Weights of a small GPT-style language model, trained from scratch on English Wikipedia.
Training: a variant of Adam for these matrices, 5159 steps.
MLP neurons of a small language model. Each row is named by its layer, matrix (up: input weights; down: output weights) and neuron, and shows model dimensions 80-207. Each number is 128 + 24 x the weight over its row's rms, rounded and kept within 0 to 255. Numbers have three digits each.
After each neuron's rows, "fires on" lists the tokens most often at its 100 highest values on Wikipedia text that the model never trained on.

L5.up509:127114129095130172145130156116121120167107106113139112096110139176099138119154158121123138183150131172144110096117184135149122132145117134145107128136176085087123174149051128107137111116115119138159138139140138140157143124142082179142145116164067199133144177096140123131177102160175082114146126070118137091130093115128165113100110142137141138115110116158125108123135154140168149129150
L5.down509:125123134137145110139147103133122121140107098135152126086149088150134133102184116108104109090132116136148160120135138150115140138150113088108136134149107144152130116121128166108122101149144111144132137141147131132117123150096121133098137170116122124113121149113098111080106101156182121119157144125116169110141104108149126115121118136105104175138139122129152146163095129114115107103160
fires on: ",", "\n", " (", ".", "\n\n"

L5.up891:130142163100122144119108176155105102092130152166136098119129175116138099114153137134144080105149134096084110120094161151114113143114138095120134145168113129143142136117169143147131120139093106111149122178141090125160166080153161104078119155135142154109119140076137104159131084154173107147102121144121134141123099124089120130103154109117130141142130123100108091144157148127121112151131
L5.down891:116112125120175149093145083110131136127125094141141154211138153150123111167139123099120121102141174120146169114146156100124140109102106124138109147102115125116018126132124121109128117090137143151135126094115110119128147112152168151130110126122083137110116133159125112155140141121101145129120173146118101094135092118114128109123107146066106113105133124144121099125127142097122084121117
fires on: ".", "ha", "ho", " To", "'"

L5.up208:110130160155124140136119152135151136159142103124102124154149151130082098124135142136182088144116075125091113103114156164148076100150126152083170094149132133161157155145124089111156107125109137128135098123108174195151130127164083098122098137133131140137145121135158120121120140145133121117128120112084124131136147142153071113130088087161115112150135134131126133109134144139142102108117
L5.down208:134091119135143106137144166137143124153122156126138139177155140099141158101123141147130106123104129159094121121133092095130125114141156150162149105115110133110152132133157120158079107146116182115102103184121098148124120106125130145117146150122165128134138107118161138141151144148138106093105123091153128082106127145119126112116112120148124132143120142130160097074146179171169110112115
fires on: "c", "s", "t", "v", "g"

L5.up157:106114127121086185146107160156144148136162138146154133115116098136092117155140122126139168153125124129134128136108126119122095096135107121109131125148132143130132086136113127108092103135109142147179112134147146116151117107128096151158139157132102156100119136115171094145141117101166118107126100139117087121146119126116161108126104112133160112092110140146119134161101195173136088177137
L5.down157:114095126154167153136158112096154116135155123135104158130140164102179136124086145111161138171142157106147106117126158105135170119132071095108114125095098137154167139114159144131153109144150154137122117121145123121156110117135132123081126173091114135111153157119150133096171124172103121142141128135164156108125136116115149135125145110104126118194148174146126135187109129089153119101151
fires on: " is", "'", "ea", " n", ":"

L5.up354:112152119119129080121100161130145101123126151161126111094096127130137104149114146163147134117157104135095150131129121130122104122174135180132151180116152105123115155126129162118113150158123145090136139158153118142138130147103099146140153115122159101131107078125093128144101103111134116137125094096103141114101119172084152117137161135148078078124173128105116146136140178119162151159155
L5.down354:087168134142116148116107102093147103136125131140096130135132103129126161172146141152116124118142156118125132189112112108150142113103062139083122133146111165159122106117146134152110100132145126111121137130112144115123107103127132114094104156138153153105092114109133121152116146134126189183136100091141153122119096105151135105134136154119096157121136164135133110125131106146115122134116
fires on: ".", "F", " .", "d", "ode"

L5.up774:140117156176117099108152164125155158104128123122094149116113114129125145138170102162128181137111099140121120130118109078124142105169141150152136135156159090159137156110122157092135102106140180139125141092157130128098095119121087155112109148144107151151148137163105165103129136147111145119132125121144144160099164103087170128182116142152140156080137135127172148125091153134111099112159
L5.down774:084132146088087168147149156117145111137132109173141132167160093147155153146121152120106109159120169112137118140075201096091152067123115149148121142120130115173094117122140149124128139137133147098108119083106122086196147092118161175138163131109149145104122130148117126100113108138168184092115157150124091100111132148138123143134132138133071111107121160161071101109115144157150132104126
fires on: " Cle", " Di", " Gar", " en", " Ch", "Ch"

L5.up98:174140054122102134106103138114140122107135190176164088116111137120052147141120140148129145127110146116133121127110153135129102141126121102119123123084122084123132172099085112076159099094147142129129137140122102102126104149143085121144129141109130111159096127128146126112131130123128101154131112126110159113129122160154125064133188134124121124137172107162108120138117104142095155115120
L5.down98:101131168099142124081104141107167140121147101100093160099102161149159134166112109067112122132151141126143166151184083097154117132113144140115137148127170137149121108144121151160117150151115078165089120083118145160107176154132133138133128099148130129102101130093094108121108140122107153161109156165094105175135171145085148129092099096148149147118115139157114152088152134138156105133137
fires on: " |", "″", " \\", "N", " yards", " in"

L5.up66:107104103119103101105086151134098136147128136118057154160132104148164124132098098129119146131097147133133112132101106120150114116123127162146098081140152140190145153133161094169143126137156118142125115120148166153103124148182122144092143129124140129118144116173135126107109113111139124144125112088089118121104122121146131129162101129149133131092181149114116138073129085102085085112113
L5.down66:145105125132140135180084100115114106070150130105122166135127101146115155109051145150121168128149119114112147142111114116123129110140150104105125161136142140147159139128091086150149151126161160159103161133164113150117123115131086123120173094126148121116168121097117145146133174133115125129118106136120138140092162157164136112094132152146086127126104125117116097138164128131114136131130
fires on: " |", "C", "g", "c", " V"

L5.up144:112134132117144144139127142136147149115143121167161164138108140133095092147169120113135140157096129140154158115097104107157082164137149086180146137139107129130090206129122090118157134109145130106104122144172104144132173123147140142128111099174142115106160114149116129108123090105148076123127114146102080101123104133145158122180137139138129123116116099097117105189125092141124147125105
L5.down144:124133124132157139134131115104123135158136131109098132131132120150156119119130135159108127153117109124142142122136115122116128116145141137127148123130107139114000131116142173150111112151142139140137150128117096105116109154124130122114126136137141131108112120136127155118117085149130161120123130127112118097115143124120135112132124136058115108127130107166125141126086116140157128123101
fires on: ".", "\n", " |", "\""

L5.up358:123112107138146130122155135149121136067155150115148177129136124102102140150124121150129130183100119117109161093177121121157128132135143127133138079166188109149111127120142104173139140132128117122129114181127129155130102106129123141114129150142147141137152062120103110133130138109159141160152136122100121129121116067162164147134138134175122141095155149074143113151118155159091169134153
L5.down358:104133133141172116154125126137142146139121108076150134151060141122147138171121117120118108121134101140135151137151134140146134158149162146125155145124130113125139140106121094137128168128070137180142091129113131109122083095146151126139140133089108136055141171097110145138095153153149145118164170116122152136111147109111115141078074123157116141097110109171136144103161126133098144115135
fires on: "y", "yo", "s", "le", "]", "on"

L5.up492:125093116129115133125133129085148141115112174169164105139087180137134062190167144125099140169124146131147130139132141132135180131083164105122133124128145108126115084156139127087137147103128096143167111152171148114132099157143129109108174119136134157102118112132126157105133112115146117119103063095112160138101103109127085093123157105131111123125153155154119163126115113131153120153164
L5.down492:151154122108096113146149150134096143106132134140147182088132166137144139114129135105106096130093161121164132151152128151084121114193145189130185123142119095112060137113113164135141123105123137142118094141159075111116147144175134122136126113148133138102113107125087120129113133147126125110078091170126117120118110135161154164125128094108125120129141127148155134092182132121140120129074
fires on: " but", " who", " she", " we", " and", " so"

L5.up88:178119122096101119103089124142116104153114130164119133132143127156104150119104148165151129131119158103100087147080158140162154145122154169140111142146117136136151121114163145142144117135102162079129120110120163120088111121174121144147134138105131118105141108096126113120062171129126111158140125113158148137117141126090148089165158110130151123168122126107095123128071126117183089092185
L5.down88:104126124112180143145126175162097090096113136099163150090166108118171123144131139131097136119158127148096166118105121110130132133137068089154106108115119122115157100100141169121139139131166101144116124122119128134169125108139087110128117117119112165151119129127119076148161103138101126105097156106162133084142105129139030119096092112151126182072098128137122113125177137123139122141111
fires on: "-", " ass", "–", " cons", " acc"

L5.up44:087088119137120109129120125125122147129126138152098170112110112139070131138129144121170144131136136138108147138129164108147090124117094125174087135171149119121112121167120101134130062124085138099142164116106147123137116124138110138090105157113107142161110146108135099106139148122144088138137127119087136114139109124157149136142165120121102080130154127098127197126136113147152153168165
L5.down44:139137129106121181122108131132126132112106153138182158121154102131124145091149118111115142179124133142131133145130129132103134117150090117129101144175107169117131145125145145157115110122131127128128143099135103166099119137137113121124097119119122094125090117124115136085162089112141081155137119191128159141129134089122176137160148120137088176149105143167129126151088141153141140113122
fires on: " in", "=", " from", "\n\n", " the"

L5.up184:139105117150125155072130180115111123158118116153089140103142156110112131143112118170151165145133130127128159104130113110113142153183180080118133106118135104143141125158129156119144153135125163153143083123125144123087076114114091153140115128136131135103095112121113131138082121108124111156108150114113092098141133120133119101145162101139179113147141116101134107119104130130118111158137
L5.down184:105139140148126110124133132155129115131083096125154107138160144155117131086109135133097177128149148088177124113120150132092154123148142134124137126093142094134127137108158141106102086135134145122094150169177119068146123182111133112115125105139112143144137093113175107163133134149095129146138137129129121097175090130133140130100157113127166200138131086134132085096125172148150140184121
fires on: " of", " the", "=", "s", "-"

L5.up618:105125118130074119173120136098164127177122163155137135125107168126135146142124125136151138139138143153092126169106162095164079164149152138155159096151179109171150172155120140166195098120126158115127156111122169158119091121140083130150149134095108108122103129127136140122124114125181093113118103133123113099082125144101115134147153133142109128111156127095100097160133090168157098168161
L5.down618:119138152118105136167138131043145102148119128109128119097136154107180131102103145109105098141109137151081149137134139097168140127135137140143136128125149149141183131103136144116143100106141086149105101093104186184146124142146163081127137125121101139120126127081096104151101129110146072129094136110165125148101132118101088101178138121163145120118158145167132112152124128183141060142115
fires on: ":", "°", "′", "ici", "ide"

L5.up799:156130113113144124145123187112103123116165119150102085132099150115128148143147169115165093131134071141143112107112172116123149123134111132097127085136088104167135113099126125112144122119128174108102104116156112186148141150156148147160116127162147120077122141141120159137104094121129105150167111131108174149159130105137115100109120134124130139088121131141160091137113167101152134164114
L5.down799:137090122141107128115156149135150117148102125187157136123133154185127137114087120123084109140143153114137114167127130155125083131087128084159136152100145117152116133129152130138132124108135108151146143150105146105140108127100122150137130196150169122123146073130171090166133121173140157156140168134125121129093097151080113173104101085074112143139150141122152130095108137154143157140111
fires on: " Van", "-", "s", "van", " Da", " a"

L5.up466:150128127091104122105169149131120133150140104113163130149118169200124105127183111172147115109093072116145144133117076143167065128113136080097147123106125129143145125094123110115121104152108150151132115133111150143115107122124112148109109160135130126123114163113092145082136127106143139149120120119138158105143136153122119112174150129132109122113117129105146165116104130149130121104149
L5.down466:163149137136094104127179176109127122095094136087142139160129145164158118125169149127130097137108143114119159133154089084108120144114129074119145097116116134145064116116106146122117132124164121151158144107170150109135145166126139132151091137096127121099099157139083184147129100100099149076089129151159169148146096112113136120106127103112127125152128105063112150164145145139108141195163
fires on: ".", " V", "=", " =", " v"

L5.up386:114158129161128123126119141081159085139125126152135119109116144144116092125132150151144132105107131123109138125138129128184165148150150185135151081121136066122136162126140150123100134175150138127110154133126145108150119140139053162096124114129141140178114131094106140112136102155146108068132112095101148172142130148075137152155142176137120158149111143130145110134088147119122161183097
L5.down386:131096128146122147119115113146079144160152128089114151090159100094138178111103112124118175159134138134130099147103143127114117164101125103127090132169130175134139130117138137103128157077137106134162101150150085136093125153124168109092093209087093147058105140125161114156138163102099138140125129138155113118122095121163115114139117124116117123139124145111091134155121099127149109116148
fires on: " |", "-", "|"

L5.up318:118109133138133127134161089100153139135135158098113116118121110116122096108120134107128108148114169158144118139101153128145074169121153145129145091141108127136156132083115138120119144095143138164114086143165126162179111125127100117095144136118113121134171166157140157102128150143116143107090119109112120117098083113110090113144146082140158128157150139117128141111107130127142118131149
L5.down318:117100160133132106135135152112128094152098100163110174175125078197095153144138116137088140122166169103172133098123130183134128152111142123118187103112091115115077117118146167131132115088108163123120118131152134113117132119139131094129127127152105123107137118100118166123120112126131171120105147131097174122127117079132153102119166128086099164092148131143143117112151144086145108093123
fires on: " |", " (", ":", " varia", " N", "*"

L5.up905:113128107138117095159106126124146158119155110114137152135144130095108079153128150137193135092137168159141141138133173126123111112158134105152072172163144093135120121138143120097110124177109135112140109152107105134137123139147091091100153103158149107128119119120136139097137096149084055126105114122119141147127124122073113097130145148134113128170151152093168149110098141120109161152132
L5.down905:087105137145148160155148133133132142128113157100142128116097125110135099152112124168122099158111127144121100128118108143175095122094124110098188112113153156147190122137128152109154199099099085092113133169123078149115122078100122100144136177107135165129132124087147110138144199115131155131121134101112088138086100140137119118162170085157116134107120154127158114163128096122145126120143
fires on: " |", "  ", "^", " was", " did"

L5.up247:088123098127121114170120138133148139147116148146103136119124124123120104166147121142150176105113125144133104179126137106153136078089119090176108116123163069126122105135130140150139132135118123116169114135092119186125117115169120160111139062119131099185130121154141149096114100089173084143132110085160121092136105123109148165130138147154069146130149123131113086094124115172126123082116
L5.down247:121133146143149133139120144132093145129144135160084119150127124087135107140114103162170073152088119132118122154148131101153161154176148167117155157116152146137073119127118228125105148127116126169158105126131131135163081135123108107139142178151128130101167138147163083095133110141082171124169133115099092137148127157113109131124151114111132155160133113120113120140104146112169123146106
fires on: "{", "\n\n", "\n", " (", ";", "\n "

L5.up412:117162102168125093103126099122126158123129108158076083119140116164121145123129129130161139120116129091128124155107153133160100122145122147114108083128142070130170113137110126150126123155150131136085156115101149157095147103124138155144159105152133115127151151151107096135140128147113115080111134148105170116158136121086080094142139122134151173138165151176138110112108149123135142145115
L5.down412:162119095105136115155125151124143167137107144141148125110143166112155132139121150141146143155149121148141136122141158108113126142118146069109128127127133158129094058141160106117150116083095132120110147115128081138089102129131180112069097141083107123124145121165116114139137165100142104107115110123134126095111101143111142111105127115178130163140115102117160120113123124119092117156110
fires on: " l", "^", "i", "{", "|", " el"

L5.up666:169129140117125088109134175108146143087136189122141107119100131139105136139103128114119136109147069137122117106118136101164136116158109102156119123160148127105119141112100122103143164149115143148096133089119189177140138124141130148167117126117164108153133099136145116131094114098133090102095084110164147156126092102152139137111135140125173114134099154102120118080119147118137140125162
L5.down666:114172132125183090142105150126123082103134129180135133116136119121144126159123146092131125140131124157085119124126126147106114131096117160165131143135135131094000138125127118167110132109131135153114084135117092154126085121145138135158133157093148118159141087120107130128157105125104117128154103093126127121135133124128125111127121141009136157143139139132113158103106116124110126142138
fires on: ","

L5.up274:116155157154119121147108106123090136081182148125076133137104104132141118139095119147148131132088118104100139165132123129132120137124114114128137112143157096159156177138183144159135151134120156037105121138127110133125139120126124165099122115122132142097125138075119146102077104072141121149159088127147090116123147092110150108140141105121118124140111178160116108153141128104130111182116
L5.down274:112097135114136120141116138212133151125146098155153187132137121145125107134122140143110090127160125159149137131089120133091109091149086118101124145116077167131113110124134147090175145152136117130149137121141114157100145109118119149105104132133112120129090087140114146111127118124140144129155154123114126097130153144136103154114146138120100140157097154093140184148148126111125125133103
fires on: "=", " There", "-", " there", "ation", "equ"

L5.up510:094126136139094154092130097134125129119149163159117090127119185147131149159156128121112123118118176151087106130110124145146076161102154124120124111155113108167124184135168089161145080127160153125162100142153155101143101124141101120090158146144110090158131130117152166103165117108117120126153115116104131182134082095164109125132104098127102103105121159091127182104114123145144138108124
L5.down510:135146154182178143117097094136112107148115148148121143118161118117141099184110150150132130111178070109127123116131122108116117102140107146121172081133161109148146111133108133142086133163116125122117136179125140096131174109146183141147123139136160152130143125133094136151108172151132162134119146133162097141156173112126150112113174157171123073134118126127095153133137116138122145152125
fires on: ")", " States", " US"

L5.up764:100087115137146135125098142113135123122117124157095144125113158152105152125169132115134130147145176148144100111097157108142144123133135123168103139132137135161149135125104121139144110129135138143141087160126126158139077131184162124157118150164180110126099121158142181115132111100112064150173118134117124153125110120145103139186116130119143148170109135087130082150144142135149128151131
L5.down764:175154120156128144137157135134096135140130134091125097131135085116120106086094153108123141130109087119091093131124101123134149136157150106093117157104098147120057113098110093143116140140128154125140134140129121103122178121115151120124133110136140124085125155149093173155145080122151144105109146125145150103118136156088137102098119152099139128137116100084139160144103141116137128114119
fires on: ".", " |", "\n"

L5.up454:110110091135144133101114125159095109179166164126131138145109151133114075134096123155157139114124109072075130132146169128134095109137107085137109137139137135166120118134094109106144095129108127109168125173153078166107113140172125142142152117149113125138103123144117146130155120113104111173097130156118095104113112156135116136135107105133138138119130137126132123133116186121121142120113
L5.down454:151125150137173159138152123144122122105112152115164145142120106168132143110178118129090155139167171111115141138087089087120145160097080125140134109134095131151116120138127151094135152104094107116130090094163115094129098105081120109114123107158143173129140091104118117116133141114151141123154099145104147136144106116156093132112112110112097106168132142110140140161135126128145131136095
fires on: " with", " an", " in", "18", "s", " ("

L5.up859:143139137112100110119092139108178153150148108121112120142123100178120163105101152154137090151091147128116133134141074144094107098143120098136104085155146103154100162124145117108172147149069163120098122122155139120113107129166097136135132116135127161128113139150045122155121120107158137124135106146086135163078137105136140166133137137142129124115124135116091101101138114113091127160177
L5.down859:181168080147089168154143120168101097132130150149133105141140137112127191126147148132137130117108095129116085120128119141138126106135084159156170167111119106111006114167128165129120132111083142179124127144097148109137110119135133104144159122125148119098094131105124162119100111136152180129118107089144145100157107138145147121137122123105152123120148115135113151127091133125143117126118
fires on: " work", " un", " up", " again", " from", "ly"

L5.up857:162104171120112142116134152094138140125137135144116127124107178146124155139102124110142101187163107151084047147086125116130143146124139157116128129128122122159128138137100142127125098127157136112172085139126174139153152154119114113137136146136129136142102142089103167126171119100124103119128101123148126112132158149091128119135151109122176175093141134139080112118110171142135096170124
L5.down857:121100127126145109133141088144099136148131126123129106099154047154129105150099115155156127140128106118077130146108113170124140126154146128169105152122138132100057142119117130120134134126120094126113099178145114127140121114157144162095138133186076083140131148172120134095118143146147119129103161152118122093156172166139147149154118125124112103117122134151144093150113126149131185121146
fires on: " (", " the", "\n\n", " died"

L5.up805:092109137136132083127113123143130109119114149158110108140096122151133128123092133085140112111104109170151108116186131140176097076130102143108134132151129145126145125156146136108111106127108107107168159137142185161122134184147077113154119116147106143137146144138105130105119102135143104124114122155125118160191155132131128152147157143116142172114112193129152143135126111148165128096172
L5.down805:175133116189124123147150135126093089106120109155140124117142114112128154106142166134102142160128110173111128093103133152093123140151127147115124128149112131117054132110123206123138119145147175129136155096129132123142143092118108072144159138153101092109098122134097109149126108126170138170168149108095123092120137122102117146145083127105120122191096130084127108125129146130115098148134
fires on: "\n\n", " (", "\n", "-", "ist", " a"

L5.up360:147123161122106116089117132139128106124151142133126147101115126123110107167098149115133137145081144088159103081119153120128122138157169125149134114149140126143132160144089097112161146183123112092144131097131111154145153136073143157102131129103116101102132117159139105123112095122135100156115107149115152138140105133109127132121149135103120146174159131149140126114100090138132157111169
L5.down360:142133114091142093153128137154104128114149143114148120106138154032166137116176131139143112122136111141110149134127109158135122180136108147097136133160130135119097146121145114163121151125145135167149160109087105190115121138105128088160150113126159090091167144141133104129120153107121098096138100119143127145112160119137166126092114109013153113109121115116155123129088170127127149134161
fires on: ",", " and", " |", " the"

L5.up179:138084127157142124076118181134171117153143106159136118115103160148111123126155152137136137133134149140136112148172135102141090123090130165083117103152137115134158094131128110109143165207114080126122089125104169122120129093147099134159134115134128158124139103069153132139123131142108134119168098127077146154141146136096127148135152118136157122151120143103130123150140135169112091145174
L5.down179:141095144118103148070091145126150115124141132140115154098113120154144169122132107126147116142116142120106137151178131098126112123114119129092113070151128162134218125119108111120129157185140072131101106113135192154191127105148117134154127125123121116097160144090099074161122171119124124110144132119105145138130156112085132130144123142209116093134106160135108111137148125140115103149202
fires on: " |", ":"

L5.up241:088142120120129142117161151127174082114158122161153135123158151145106152178138134121104092096152083137085142149131144148147130092126127115144129143138133124143107108118070105141159120162133164119105125106138145145140150134097114161149140183122137072122162101129133127103134121133120089145114094123132126133132119131126109154150105124148132147063108159126111185128074150157124125138149
L5.down241:140108122126123124130148180121134183123108155097152149133127125103156152157122155132154119125147147162130125077101160120129141115114135128161089125127127151113075117149079060136124153102139146106165127127126102104119182179121160150119154099151096145183092127126150115144132123121122087106157138110160096141148115100108175101130163144097144124119131131112177137124086136110122128116128
fires on: ",", " to", " second", " first", " an", " in"

L5.up975:126125127114099162104155145109144156164162095144124109115127127123148129121104168137140089124136130094122094095110119175136099135145194126140083128136111114128128130133106145129098139184157117159144129172112142151130145129148131137059153121144129113150118102120081122106135098134101083135110129141104124104116093126082128120132137168160110119159133154133146136092099160133099098142141
L5.down975:145090128114163135164122104114151146113149124100132134116148148121131105079094139083135128132138200135123089154141145179156127135124050094137133137113124112094170140127119094147138119096159117121144146135128161140117118147135118100114103111104072157129121183139125129129142105138147132172097118172151133122127116099157154109128162102110138139116116121118160142113124120115165125120139
fires on: ",", " |", "ta", " U", " p", "ba"

L5.up861:132165118129116135144125135109114125117127128184081092137147122123125100153175114141151103123097105122079080100105109134144142147097159182120121152136171134170089096115095159116165115129139123153170116111150113094086104113157117149123161157115111145155110125129112148099144098110189103155125107131144112113108156094111098105156191111096090156138129127103158128127113139176123144111138
L5.down861:143145125112073120146164118127095159154148143120112142139115136097141135115135122150121138118126108097173131143112105139154148090163154111125156143119128133134000118098127217168131107134134162133132146124139109090135127087127131118107112133125151139104094167127115161119149090127166115124111136104139153112105139138138135159104138107069130114104143117109140131181116113133145095098109
fires on: "\n\n", ".", "\n"

L5.up521:095144135131141157130160160097141105065162130117131132081094116138122140172140126106135103143104136142132114124147143132149116081114135087136089120128165131128139128109121139151173128112102154102127112116154096124119162152125097146056137117112088144152155130124113128098125131131152094107085104128084137116095154117126121139153116126157105133126134108126118115142097161140115124155149
L5.down521:142161118089121124121155133142190093124108098138119152107118123100133159157130126106138106130153142138152120104116139100126154113151133088153134108121111127158052108152119163137105147183138109150075158105137131120129123197173132098172167149094122122146110119133121101133131115143153104129128142092118153084144114109114130134063101103138133162106115125136142139128113115135109098107120
fires on: ",", " (", " did", "He"

L5.up661:124105152153151088121121119116142127156117154174175081135105126130099125135156140131115153124102176151098165155139134086159165157108142153107108121169153130110158161106120128144125131098128114123120121104107107153137118120125145164131128163152156088160136108170137149147104146133153141142112136115124113151161139099136134113141152143121133116149192160114109106134115133172109178091136
L5.down661:179121202136108116148116160119116080121153137096148131153113120149143092089124117160113142138153157121130122107123141146100124106124122114148148147109105140122188132058152174121140123103130109139121135151163112122171137127119133132127133090123101134114108166113106081173163125131156148144154146134148111120128115100129139123169122127155094122083115130110159074138177116127118088101111
fires on: "p", "N", ":", "z", "b", "°"

L5.up960:125117156115136144098097127134202160101120104134154180112108185151101153158120152125136123113146109107148114140132159142160113192152170128158139120142137117150161103130170138128131139163107101058163144168101121132110106123100087121145105134111134102183139152083078149128125081117098115112139135108125110114133158133095142129127145113150141127119172149115105115125128145119161141131130
L5.down960:119151132127148146109127187145156131098151120135128126135162125129111172094172118138148166136129131133159148149161102183128143101098126125130153134167088127107138129091133108133132106153116105123125100091117129136133115110168123141164066068097130100120119149110151116110144127120168148150134146127155126140118172129113077116119178154133115128117118084125134125124126081155154102150121
fires on: "ti", "-", " 2", " 1", "si"

L5.up689:139138119149113118127103141109121157171110105150132138126145161131100129154105159141085133138156154138120104147100155121158124155125140096139151146153167137120124120147110109093192156126100115113121099130109105144151104125165110125124130126115140089121133067167116130168132134134112095160147126082090089118140125168155125121132138112166105120168140134113141094133127126110168100121133
L5.down689:145100123148181113124152121134128146135093145116122131114129125122134114111120112159141112150103106140107164127156141127153163120078081139115129113113133106097175152138143155088127156106137131161133140135147110121088144150160141145156162120112096155098144124103181128115124176155063131073122146091137161130146127150157150122147130142166120103165149114116142137132099083108105136147129
fires on: "–", ",", " the", "-", " in"

L5.up35:136136131189119134139134157135125093064159140193112130069112103144117121129145107078121112140109125106141134103112161165134120098140138128145101160139173133147140130142111160123114138136078126140094168131132091158167128144136104114148127159151166164155136104082125115117149116154094123149136070130146137136138093114123119146140136140164100135106111171092115129108112173131116120113177
L5.down35:160121123131157079145087144124125143102135138137139158137112101165117135195129119125097150144140143092128113144168122098108133085188096106153107187155120150111089157104112087152147144134135164100156143074115139163130138118129108134132135111134098116142118152155162107103120141120124143158145153108137153124131122104106152059178086096101125136139121140153117128143134112110132116135093
fires on: ",", ".", " .", "-", "ho"

L5.up106:176119082155123080145097087099193098083121132117130109130131165142091100084125166112158139145103122100103127110117128144125147134150167121131148160144125122130146135126132106092132153158112171093121119168108095132103104118132082126132149154109094099136079137159110138134076128127137113107158156133120149120110161123120137096160119110159111122122159126149126097120118131115138171133125
L5.down106:145114162133101121082138107145099088159127135116122155114118117121106160116143098186041091155152074169166094102138103129097103135158138120120137088145129175139088091133069112143127121148135118129120116145127071110134123109122124116134113145121117097099087150098126129142134130136115157112087142087131133110128144146119143155127154110138143145183113065089113166150156136116166140137160
fires on: " in", " of", "in", " Sus", "-"

L5.up488:155133159139105138153109118122176156107138121147095142109142128172117104116140128126146168135141148117095127132117172111177116154122118092132113133169140072129099108094100120102160123130090123111135145128115118117138119127111100121099120103106115141140097101126117141114080116083136064127155142162119099160127117120123149130140137113159124147116165123105104106171154118115070173209186
L5.down488:178136113155121127111158130124077157144095135128121161128169113124104139173120155145141121149129113130146151148138101132169135172122116116123152132103119154074072119162126147138074087132179156148132115131104131105119154091174114103098079113126120114120109117125138103121102121146138129147156111132131142106117160090157163128103167094138089167119140104133173090139117095159103126146149
fires on: "=", "-", "\n\n", " March", " until", " of"

L5.up683:137110129131117129130151126128148116143142145139107175138120126126128142085113141131138168121132104112101102095165141132109142117147096133137102099178143146149169127149178100129139166171163193097159090101164146131153148158120088129102113121166099125129118119156117129134112101110161072117161103108140098140142136112138137099140139129129159139087116138127140123122137137101125102148129
L5.down683:140122125136151097149164138120128167100138136136105138136118107152084123153120167149133113156139095145124128136127150140140137124126135156115102132111154084134141128090153167104126136088154181079135105082137081132137123138101109175145070094154123162141135081144151123146064131141125182089142122127161104132150150162139197119101125105125147140125129138101157099173114125103139108154136
fires on: " (", " the", "-", " ext", " adm"

L5.up754:096083139108119150082095103121118103117141118145131127140116125126113157193132156099164131145138129132110125171122131138131100145143135131132058128153162108140146162169124127122117110138089124101128126154133123142165112102133099138153138123160130150149144096094084127134176120110140083163107139103108083096157104140101127123154106099117107138141096137140121113141146104122124168118124
L5.down754:210068134137096137135116125139145122135120132123140162114143119106125129126135132121098142116171124136150128141126101155150111097126080113123190115147091149112222142072117131124139104141132116116124148106124098139125143119156147110128152090135142166083170187167123149155120130144126100123129140135113117144147094130134155116135167133167132102068124134148123158129132131133135087132165
fires on: ".", " the", " 2", " The", " 1", " 3"

L5.up355:123115111179108141093157154085142127114125188142140108129108101148099118126151082122138170142124116067103092110115123146118140107110129108151115100142168114130135159104107144120161124114108135151147131140142131124137052096152136115120105160174099165164142109099136151119114109132138137166132122084136122143161103111139088156127118083155096118121129133129157160085124102140101162165109
L5.down355:148123118138128129089127112126149164080123153098138143109126133126169105130094118121095114129131148130178194098150165111152160093105135093165122139159140147143148106123107153116118139141115126118116148079135137130111131094137162079163085090106107127112064142168104099154124137118124143114127176107125127094106179126120161143134130111143106074090134102139156179105150157109144096132148
fires on: " |", ")", " de", " Martin", " by"